{
  "d_model": 384,
  "n_head": 3,
  "norm": "layernorm",
  "norm_eps": 1e-05,
  "positions": "rope",
  "rope_fraction": 1.0,
  "init": "normal",
  "init_std_up": 0.0255,
  "decay_fraction": 1.0,
  "final_lr_fraction": 0.0,
  "doc_mask": false,
  "dataset": "wikipedia_en"
}
MLP neurons of a small language model. Each row is named by its layer, matrix (up: input weights) and neuron, and shows model dimensions 112-303. Each number is 128 + 24 x the weight over its row's rms, rounded and kept within 0 to 255. Numbers have three digits each.
After each neuron's rows, "fires in" lists the words (lower case) most often at its 100 highest values on Wikipedia text that the model never trained on. A number after a token or word is its count.

L5.up948:123137112144122124115112110170133133102141150135124123136123119129124102157097126100129079150119157113172166156201069143191081182139110127129121140133128106130121126146095140070119163136118152114128125120098088099171135116126104165147129139117140170110171142116132120137145076151155121088077109174092133133141159164143129106154105124133118080162122156141145148157105137087131131072139097149118140148135151165125139132105113114106095158133122150172069145158081099149134127122152137136111108126154165135153130152080141099138160115116150160140180140166137118155124109114073110164
fires in: "also" 42, "later" 14, "soon" 4

L10.up1207:121128126110176116110101146186116153161146105112080118128154137142140190135154103081099168109105138114106114116109194125128118131156141165109099152131151093121128119110152163120105075129124147138134121101154122159175145128095123137093148086180139122098112103097158109141135140081120122132122116099119160131179168120151129176113135142123096112138120125137101125108149141160076119120145177108123117125147126123090154148131168129152110160122184103090165140118110113098123163105132120152185133123158142135098150144105110140093129095121127154148154134119124134104120149115116192129
fires in: "a" 62

L5.up1160:164133134109117126135109127143125161162132090107128101093139143142125159115135138091120134082104140105093150131112098108144145120155090113133133121184142111097089110153122142090100116142154143110145142129141168121134144145126098098126137114171126161155138068110142142175130086126108114097135165192119166105150134127135115105159124130117132142147104139086061136120161086153141136162114094133161141117137152126152149105141149139140113100100087119142126187125125106133130107164098105060141108167127146131118157140130117100152149125141128161168162114156089122148105143111197143101
fires in: "which" 55

L4.up826:153137131137121157145097132125157132142119163150128097168168086127122183167182109144126133125121148138158147148095130098106100135092090113152133104108135101112117139136132125133142078144132095143146109140126126141114148133130131144059135159134089116152155136091136096121075204125124134136156114113127124113103140142148085084121133150164172118118148141126145156120122115127108148139150113134120111180142117137134155125145127153095106122180128127127165171129131132119146121166109117114135138154150160148157148152154133120110121130145143141099143131177123119140143132120087114134
fires in: "are" 16, "were" 15, "had" 10, "other" 6, "most" 6

L7.up799:139125125122161136137117138151140082122121179132102114186102133178162119154093117108134115142094109110192133120150102144090143116071115125107115105123150165130090094145136158128161107087115140074121153169137091103177112108100196136089134121128131132146108085106153099120126135114110147170147154125078090129102152105130123119172139137128132095109085154122142130091152121145116126159081097139162156134139159093166146101117086119107104082123160128135138097096139091131132139090143100109108122122161141118144160151096124077133129142121132096155132134112133126121116150109113145104
fires in: "in" 98

L4.up1291:120145120116105096150084150119120135177131143146157102119094063119105143083168132130103107048127130140140144143149114078135119135138146112110166110080096121146140151066101151086114133147127127091154122099122095116099091126076103127089145128113154106110121080115140109155145120124110145157107116139147121168132159117103149123099109126115120124132101134120161122138126075120109123118147122138118121089135113132115139116099144128130143083119068167171160116114109142145079107131091133118130148102161119153186163161144178135081101081093133122159103113149141137145144128094182111122
fires in: "which" 47, "where" 15, "as" 8, "on" 4, "in" 4, "who" 4

L4.up35:148111155133142155111133129170134074122136137110090133136131135093133139158115106104117150179071110126134130182150120143092101096083128190159114160146098116111138156100112136126169133169148143127108127151099115134139160117139115123097136160134131142122135139104132143114125116131102123146132096134106138115093087100117114155145086153141106147098136147082151113129158129104164119113103096143135091102144121136084158127143119153113132131111125151127105128127085120143125146110149143117119156123116123136133105106154135145122132167145124151110167149136114100168150132178164149155
fires in: "it" 18, "he" 16, "was" 7, "pollack" 6, "there" 5

L7.up1406:089145143076097122111145121106117138108100102176156082155152121150106117136111110119137147148100122182113149132087132121149118147114132144122140121152161130078130130078157110115152102090111108137137162175135102104114120116097156070089098120106152127144138130083141132107118152166094142130130155116138116142137152112127156153150114098081095171126160124137142154165140124114126166133169123152177126102142083142116148134108122139125128127102161153143126145125111134102103115153107111116154141138098112141119132133122166117140161125090104139138130100130155108112131137129116108116
fires in: "by" 30, "to" 11, "of" 11

L5.up1448:111092140150141112090104133080133145139098141135116087103149162101129144121088148125147134103121131147160141075141160156106144145115117166122148140162117123094119086123155110132150110149126167107107071094130152152092141128164159134147108122107094148110101139122076123132131145133122138146122099070090110103151148121145145115097132151138119092070151148137148101112185143161140122124132129097125137153097145099104138171096159121119098110148140120141071143130154101070125121141146115087107116137142164150165146142119127107113143146167116115132154125112132134098121148148132146131
fires in: "from" 26, "since" 8, "that" 7, "for" 6, "propeller" 4, "asked" 4

L4.up56:097108115091078100131156146124131148107133144130145149092108102103136162098134114144092087091160114127151126138164149128166121144143153092150140132142098108138190139097098122134103126134097110139142154109134107148132159113150165147142106119144094084172117133102133065082161128176150145138106156109097152134111106140115138121104120107108143137125187149053142175139175158133139132112106119107109143087087119146147100073132133104119141086123161161196094093134152116112101110122093146136130132158149137159131144098147178174148143123175124114126167118107182129132162132174148121128
fires in: "after" 31, "since" 13, "to" 9, "following" 6, "that" 5

L7.up405:125132116152125118127111104160107123117120107140068159110129126085122160136131093113119106157102119164158160131117161150070188149154108131136161124141117137136114157125084167116164133115128156128127060110109161120133148107080121102120103117171151090108178119153113129103168123156134137141142142115116110152146145161087124134150150103127170084139116151099134084147131128146119129163106138115079112153129170155137103100109146122067167137161177087141091109129156110131132152133136145125154116132133155142124105138078093089143113152101161167143102135164126104121161155137105177138
fires in: "in" 60, "2010" 12, "2008" 5

L4.up59:160138126143169154137140112090128112082123128119159112171134130131085137125154118135099098100164125129161136114095118153145140131110144092127114112131134072132103152117161088158114156170034155120080185124125129111143087109106135162130132126138126166117106096172178144114115148158131093142120128167128104106140131115126126147124111126134142111164121145171102125170124124105123125102116074128157130133102138141138109133107137135156143125145097106183133131190119046118147139184096140079105152127111123141187136130099086134141119119137125142158130101098091145083156158141167090100
fires in: "university" 18, "college" 14, "school" 7, "center" 7, "louis" 5

L4.up837:107155116118142106161130128159132151161118123149118149135152120131108103145099154161105118111099083133131103111093103160101108135165118114163134139132140108107105125120163186148163163107094159109076131053129120130154156091148106104113139165140126128111124171123127124138152090107125135102140099145086139141076172111142116116103160167165135101129093157129158124110158158145113147087120121094128129122158161127105153132124151152124128091123121136080122131168109116117113065113125123124128158100123096143127151124119112151110110155116176129121156124128125096153151120147093125097
fires in: "that" 50, "for" 14

L7.up275:127100103106087117116155114172131123096076074098124110177146110100102186101128128126099133160111143115107131121136133097109126173075108136118120117110123119141125155147094137150129139119122134130157112134127181100119107129132149172094101085130168140125156163123086124118120162143163157115148149171095144112122096148155160137160125114188135129123143140122133079117100149136150100121154101116125120148148137159147128084112095114097129090121169131152162153167094130130135158085177076129101112128104148154141117126136092071119128164155148118102129109137143122151121186129095149140
fires in: "and" 50, "while" 4

L10.up14:149127140089133105126145077107138104140131139127164170100140160093137138166104134111133149124073099086126121128126123136102136113048160132112131140146138140115106134128127096126140148148094108135150143154160129166146156069148166104133097157130168131118110119107070081091132149129094147147120112101061092109114104136171128126106142140158135140175096107124140163133084105160116157137118141138147122118096110098119096119100118152122121164106126115122167126153128147125154116100131154109140135125131117163161139127081092134140075097133126140118132148151167114112117129147127114165
fires in: "was" 23, "been" 9, "be" 9, "later" 4, "letter" 4, "he" 4

L7.up1088:115138094142165156174148140137109141101132119145113125102093101118135117131163110123121147103086107127091125111121093168075101096149109150110095137129097139115128140128143159153139148111108137085132145142108103149137174100122176128106155087119084086118141132098112114104133083096150142133128118140120151121143100141120076134122142107122085116088087131178099101127141105126122134128112166162105108153134112156158103101111114122134143097122123116132114151144147133132091119087119115125098113136146132148119154140096150157054109158151108125121162156143099121116103134155102163088
fires in: "the" 92, "that" 6

L7.up1217:121118154124150161156085083122133099085135141139090149105112109101129151112113138112113146120100096115113087116151097150111185127158115102124136142146127119132155083174174105128110095155120133185127114126169147121153100107167145111144130140158150141133149128128116124102145192120109109101127123119123145092170138130143154158124109136158103139106106148089147129184143119111128148170121131093110132120106138142133147134127111131116148167139131157117165127135116116138119091109184118148152154143129160140132110158115147166122125152112072144115168089124096151188144139096101132157
fires in: "is" 20, "are" 10, "was" 10, "were" 5, "s" 4, "stated" 4

L5.up298:096084113146147134113113142127128134069163146167152138158092172163149154132145169138189132131139112129157144161154125127079086146109081112097123100147124125125168159115142127093131125128109135119116159110101150127129133176146097132134151105132129069165120138130104135100138142116121106114128131141088131170151148124110146139138128118136120128104147119146118106123130162135108106144133141083160141145092169096122104145110127123151127132148144153152168139127148127135104177114121103155150213137113119132143182094105053158104122127103132128116104155153148143154101178140095151123
fires in: "on" 18, "i" 10, "took" 7, "in" 6, "since" 5, "ian" 5

L10.up533:128133125100133144128174104131133085132120120142138133227114121157111129133137153121159135177131099114088116119137132158148118119116092102152131141117154166201097154139112117125145135069149117138139145147146158126096108133117093089119149134128134115141109119136134115129096122124064138069085069117107134129134108136068086164087152140118116127154124118133128124103115125145143123124114107140172141125143146152145096153093100101143151134145151118128158116163158148111133119153145136157122127110146145140102119160118087099142121131144107132132155132165112133150091158137119149150
fires in: "and" 38, "was" 19, "first" 4, "finished" 4

L5.up980:150118114100086119126145133089160120124154151126201131128110103142067141140172178165114114148151105068153123123148109111126157135116137149133125153150122131119118150143153111139132164120124104132152135152136102144130080125157134103165116133099126106108155086177115105136166169140106152140125094158139141085112131102100158099112126138108087036167121138134117105123136119145162125115071133143161102127155132116095153130107130132117129095155122153135107117073165119140129140134127130147122162104125161131133122136136148111119110112135128100165119132136094112096161135082141105113
fires in: "of" 27, "in" 11, "college" 8, "united" 5

L5.up157:107136116128127106091109148131113116106128169153128127154150170126104094101180113115109158151147160115125175149126118124126117106172122142173177103134147096114134133137137152145126146130159086129127153127089143065111104148139138134081118084096163109173101129124165109123115119128151170087134134128124085166138095148114129093099133112098116135149149114116109123104174086142148138107131105127151142153092146101148141108142135145156177145090190075128134114096165103118100103115119118100130155151111145158165170075126114098149132076140134102127136181129128135169131145123058145129
fires in: "with" 35, "s" 16, "kg" 14, "personal" 4

L10.up1184:125172154073160103150100131157126149165108143087117132150150176120109185150141120164140160105141123154103123106136168160120104128088167115115178137109051112151127093093142154156116132145105129149114105147129099108128148137134103095149099103130094157121145151166077138099141169114112125128139167130119161171119116117136133134128110115098154167101114119104131111139117111088169127120074151125073095090139142102142107124123143118085127112146131081113091178159131080134119112146135091161180149106142155096164106112087135162118151081141130140129079082113089140162131149124129085127
fires in: "0" 37, "3" 13, "u23" 4

L5.up836:153112106114149103138135153144152099143082120114095150115156127132135125104116135152121108127146110126117105149147169084146148105133122120144123133153125083121129079132159127077123158134173125099115111151114120166136118136108087069115156128114151122132119120112156116106119123149143127164135150116137111080086108139129126113072137151099129163158180133120150135134123143156136139100117160143097135111141095147100118103138148129159124139111112153136089141101079169056102128130115135125164153165142094149118136143159116120126164103131178159129109150135121102107122123117138166117
fires in: "the" 19, "his" 16, "of" 12, "to" 8, "her" 7

L7.up879:142147134104112136180112142127116099139127130125117103136148140093108155151127190156150147103134113095111173113109127136137093136131110173133139134137128127132103125078096170097150159116142107182130115125117118143123131099167146126154134156135122182137109153109123100133122153098105102132164133129126133123176132121136125094098087129110115152141148115156115159112094080147173123138101156096095133097124137167123139075157106099109101133114112167132114115143115130148141125151131132129103136113125110162147128114135136122157132151142117138134123113138156134127112149155107128090
fires in: "was" 37, "is" 13, "being" 7, "been" 7, "became" 7, "also" 6

L10.up983:108145113123156129142093089125102153104144120128151126132112094117144140131157119120113129139142107112147142082193153143123120180098122145139157089103096149118131092131163140165151146124131133184124151110148120143116116116079114117092127110136116149103145125123119120148122166130135124117114090123146128105082176119150119142116106143087156090153127130105175163135124162133146148125110183130157107163085108149135131069110091126121169131161108149105105149157185110117129137116103106103162117102122090149127107120099152082093179137138132112147085134169115187128142123137161096091
fires in: "2" 28, "1" 19, "2nd" 5, "1st" 4

L7.up740:089120159104091167140120092148110127117114085157177110111184150177154118131108072128154112135113095130153104131109137146108128147117083177124114129152163106132149178094153138077129128145149128102080129118149131093120100142143146125152125161107107137121127208132136125118105149114101164133073121134139115118146148149110114126139156156096121099125125129139121142106121089127148158107113135122101134162110122098088104119102143132128111177117148135122103120147155145141122109131135106163125109132118086127139082098107160155093106162159118146151117125084131097103150105145122091113
fires in: "by" 29, "of" 18, "to" 8

L4.up542:143120156119111148089091083159132148102112120140089133154130159166133173117111102106122144127111111100148106149149137129167128095095144133174099126124127119138110170091137163092091155138119127132140144117114093110122139133149142096133097114142124118155142111166136108149150100157167102124150115168138159126127134115086074109096119101156159159132133127150124180136104077093087159116127072117128137104143173101089128077090104136112163124133112118111127154147115114092113050157103130093158147135169092139127096143160107087093154161088101145137155140084133131120115137102135131114
fires in: "of" 38, "not" 10, "that" 9

L10.up1087:109136116093132155130124128153137068106149098121142103179124098155122132132161171121116150124108149164126154106147163136112171106111097113084118144140123105163165118116133130107103140148142148119173140133123139159137075152143087143130081120146105144121175141102166157104141112159140136091127118124142166081126137103114098124134129149151114153139129133125115127112113109123141102095143151135157138134125149165086135119141128114103114153135137110165135163129103115143149130117121128138116114140156095159127138119137116084141170151163124080097127121179100109118109128146137163147
fires in: "the" 44, "secondary" 6

L7.up900:141134109104129127101138123110107100120098111105138104169116109144144099075112140146134117164098119157104149134119146160133133126116153104138115127119085124134116133135131146142099135085116152136139167130117119141119149137101137137138114115119117123113160100154092158129132208147119146120093143135109113129100134102106131119098118133145089095155189108143104110135147135156126093127102105141081135092053149143126157112088138111102151135111085142141133110151148176130112122138116106114104116125122147133079114159077133131097159139136123088099152172145139145143132149109116122134
fires in: "in" 37, "first" 11, "following" 4

L5.up134:144118112134130149096128144137123112118143155149112115169118141152147138140130120125121097142124151134133154102116157140084121145170136128136117140152152125116120149128110134125133143118126142141125138143100174101108147104132125118102134186129146140129166141129138101128121091118155143138159161175108140151127116134089123087123125117107124187153153104112111117145130116112158125121119142163136138105148157121088146102131117142106101158117130123123169142095124177139108144154084127125124118167128090114111140184104139143147122139142170130139083143121142146145091190155061132094
fires in: "took" 15, "of" 14, "21" 12, "taking" 10, "take" 9, "taken" 5

L5.up269:155118151147108127157116136189104130097119155122125112128156135114135134140094160142143116096133098127126138131151159133135167162167129169140145126156127163121089116119127151111126151137149131101130142126127169133116173142125112126148141130148111111140175128124163128098129117057120121123139153150157153124122123131122116099130136203109157098117113101124131109150120168128112125112107131117150044119138150118122128142069104124129116137129137105114127182158151117096124064145146173126157149145118130130124136183146119123125113093151123112110130138099141145098106178195130125110
fires in: "that" 28, "as" 13, "which" 10, "what" 5, "better" 4

L7.up315:125153096111087170109108162106116128113140150155109160132110130150117137143161102127096120109159118114147161123153114117148140124148101158119156142119121121100115133135137133077153159181142146139110157137077085130132142140162098126174149164152124153157128105136147139152128179118101158105112127148135128053143169122116130111115130134140137173117101101133148120142141133128127160135116116124105177087153151089140112073101123111154156147185090150124126128118097126118142103143107134123163121129070145090136137132137118123117135085132111114130166094110146153135125125161135162120
fires in: "is" 36, "as" 9, "became" 4, "territory" 4

L5.up684:160179086122142107120128137105127086116128127152111125115096107103128130140123130114173134145169128110170079123154089122105113125146120121123139152171152157092140085144103162130135156145157139117116123117131121147155138109131153183126123120144111111155142114114114083111126103151130115114136124140092145129174104169171127071191139086132124112122109174122140113114127080189143105159176099152139142148062181129129146084118119108148152079148140157138102101115139129080114162143103104125106113116091160102120133104100136129117109138129114126107173167157127101094134118111118113145
fires in: "the" 17, "its" 14, "our" 6, "itself" 5, "an" 4, "asked" 4

L7.up580:144112141135087110126136123118085165135135111131108096156127123163140130128116124052146125109134117177138129172142172161096110127134112096115127113106149136122152140144105128114166131084104070108139157137152152122117129137103116149061098094136141117134122090138130113140136140134104136127142135151109118144170104151165164150122076138136117116133116148149121140146145109121090129117163160092113100134112098135125090152077142135077101103128129155122129110127121121133114150108119121127143086187138153142134167126133161118119135122169080141089112133121110131136158163180174125116
fires in: "to" 17, "with" 17, "from" 15, "on" 8, "use" 4

L10.up431:144181109143154140121101069140118130122142166142137141157169201155127111143087125155099120142108133112082166127129123111160114109125104205136143123166162120091116131127129165199132154105130142159119143107117151138148147143137133120111091110097127112145081141160112147132072143117094114131099132137093116122097112159149148134134140143138102125152107145131165120140119084134112100117107141151116114106159168150172137120143141151080146111128088101136122114089173106116125192095135119110151147104113110127122146157092152138122110090172128143154083136185135100174094130131148127166
fires in: "new" 71

L5.up1201:129116147172129135134151119126131165133164127148163130125089120124144148122169178148125123138171106154112168105128152171112152127099106129167162107143129180101151154153121118130181110131151124115165128126143075128164095160099142133114153178110127161128111138152125065126091109158088120154087140129145108154138138151127128174103082112133138099109120102138145126164101118145146126133147080124144109124084140144150128118113087178104114138111072133110049109130122122126102140147129130158152130135110117102116129139099134110152147097108094106159129109100100118127105140125135111127
fires in: "september" 25, "august" 12, "may" 10, "july" 8, "june" 7, "until" 6

L7.up247:132130139118104130179121072123139116119126174166107091145173120146119168141168154156090163086128109106113130155113155105120176117158116159128147147112131098133139154110093155136143128170130169188116156132113111112162153110110137107095114139117175157138129176095072087114083136125163113143064154131159114119129126176115073133146099097158104163123156151138125160116122147147098175129133132145100116137144114127091125123086107102111150133151129137118104143167079128147132104093146137167136163118092114141090123162129108127098125143090089116126147133134147147121129182107143144101
fires in: "a" 28, "one" 14, "first" 6, "member" 5, "largest" 4, "also" 4

L4.up631:157151132133170137080114086160128137153104107132152119149127106155144122141152150112129135127158126114119164119145109130109120177125093125133164138152120143125178124165148139131116127188139147098113106109129138077137136099138136141137132175145123123161113095131148073149127139146162115138153171136105103128145117132114113123072129131092121120126129133122145113136119136152142118160136146107123126088108134152157143135080155131109116100158092100108123138130092145136115084141105170075144068170129145091161122089122125116168125117168106103118129129121102108149120114133126113118
fires in: "early" 20, "july" 11, "later" 11, "january" 9, "march" 8

L7.up581:164156127163124110114136109105115147138155147123102117137131118135072152119118099131108109128115112126129117117124168103128129142133116110115093138149103058131106133132096107144145147189101104140164149113126110120106157116158111080107145121130123136149113143157121111134126169109121138128138109128116129155097120151194118121156116150130137123119126145130142084137158168116104147089132129155113106125111130104137117093131114161169108145097101150132160141133143102135135132119122127100170149132123109133086143130157130109099124113103082087134152156119083160137132151069092159149
fires in: "new" 62, "0" 4

L4.up801:172180118146106112145072140160056122161136119156102139180187138061144166102155101136110128138147117144126130052110120113145118102150095150155109120138116119149072127117158150157119094130111132110088108133113139125099144138119144167109146078153109164173156093138103141137118126095148121186149121108126101132128103088136121122111161159123135122136108173169101123128081135151131129147092125118075144149103189135122150114110098119111166123143136130132121095128120121082125131127136165134147128089149111134127155110105155136176130106143119169159139118196106145120103146174118156146
fires in: "also" 25, "made" 12, "2001" 6, "2002" 5, "then" 4

L7.up1211:136120095116142157107133135117141098164087104066128116096138121113117086158144113104121144091105154124173120076137092102098103142157153150129103139126155086151162124155140127140133151142108157134117103124132115134131128129091138095147129132121159133090125156120127058118115152147081147097124127113110144103113132153124142106148094168133087114096109168115136135118098127162141137149149148122109103154144110131124111118136121148085133098119172121062131142125097122100121125119188155134101158135113116120148152166153171110156160112070141137115177156156091127132123133140133082124
fires in: "is" 45, "consists" 7

L7.up243:157164142064116097105131087138150106128150134130157126105171132129131126098134126158112101105132106126093167182148141130135145075126176093120107160137145126136094101084120097160129134155112145107124113152134141142106116124071109115089108106109085142163147178157131096154124160136086138126147149107104125137153143167161155153058136114087140123127153140108111050146135106153097134152159138116134095117096131127098121118172151178113108115133139157103108143153182105129130082136096135128144145188117134157119119123120122160140138122095085148084130126121140152132103121099101167123
fires in: "of" 36, "and" 12, "to" 8

L7.up1224:078144153133080128126119110138088107108160099128103107140138115126115104121114117103143117164148163098137150102127157104128084126124099115150117154156139125145153113182156151132175153118136158107134123119138114133094134109096148112151132139092123074127163100137172117115115079099110138130139193131113137108063089175118104133154156152111107136100090145113164135111186155186141113112159150170122102144123111137132147174110101108147142149096117083155135159132110090101166140115136100113112118167080102114128130164144150156124126111127124124160137106105102109101133138114115123106
fires in: "was" 26, "been" 7, "which" 5, "be" 5, "took" 4, "had" 4

L7.up300:129116141142107101112127162143103138104132095121111164151148130158088110160145140137139123151166101109111102121142129119100071152079155099155128115123134075097150102137116126109150149126138122129144124159135092130155098182075137140122150136097119146146125145122110097110126108142134138133131141139145153147155126122119113122108137136116115156115144148142133136118104151145155111159105122125120175067104138118091132147129126150135130135123124162164136114137135175160124129108122136134171126116162115121146115196135150124147144087110118183133128143170131095123120153148096144101
fires in: "after" 28, "until" 26, "before" 14, "since" 8

L7.up720:139148146115111179130123142130130100086127119111153100171140139157121120120127105125134115066129136130113110112139122107138135118158156162142137118144070081092121114126121146098136131146138112149145086118147128155108140144106160085116143145148141113116101102112092106138130155179133092139115151123108086087127149159100131154134133123081111124088130137158143125132131144138146155167117161138141110139109145151126116115126109110141122130101118105153164120148092133099131163063091123108074137156122133164105177107106141144141181143110163140102097122105109113116133159088144095113
fires in: "a" 46, "an" 13, "animated" 7, "their" 4

L5.up1131:134140115147097161113097110134165124104129145153101117068114130159112101114108133116146154093105107133178128108162166174118148140177088134092137122107131130115085129095133117139141154124159123103162105151132119095115156122154142122128077140152132108175152107118099125124099118127099163177198149118124091133137179095153129159171128137135130159191145118070128143132128132117168136145136103099121113130124110142125159105132142131114155056153092130156125122139097109145129136111125134133154110106129163129108135120144149116124164161082103142136171160113098132178135180145096138144
fires in: "in" 44, "july" 6, "year" 4

L4.up7:140128170123128107142103124112127123129167155136201120109069113104079145122154126088121106126097115112137090121172119127145135065152146163150129139134131181137178125178127136114102133138142106126123139139131151106072125127139128115112119153143095091162124152126122188151119159122136123117116172127168141096157169130135127114133082147103118115137129137135118097093109086156147124153102106202114130114145088129084150150139091105122127116132134137135105163123096064133097126115097140114142163142139141178166141146101131137127104095150115145140135138114123129099105155160093153138
fires in: "they" 12, "can" 12, "have" 11, "he" 9, "are" 9, "it" 5

L7.up1048:099119126205131122159110119165093099108137139172093144107129113138140137108139138084140121128124096135150118131124154095120115122154109131142154154144096062106123122191132143117131121160156139152116128119126159108146103126191105113133117190137141171126145135172137061113120137102076141125148132135164100109105104106144160091116134133147130066112153143103131119130147155117144093119100140113119120129125101087131148106095118145139160105122134154102123130140126127120119119112129125155115129098129105158143145143157133106148098121145095125153190137131121125171116109117127161140
fires in: "is" 66, "has" 7, "island" 5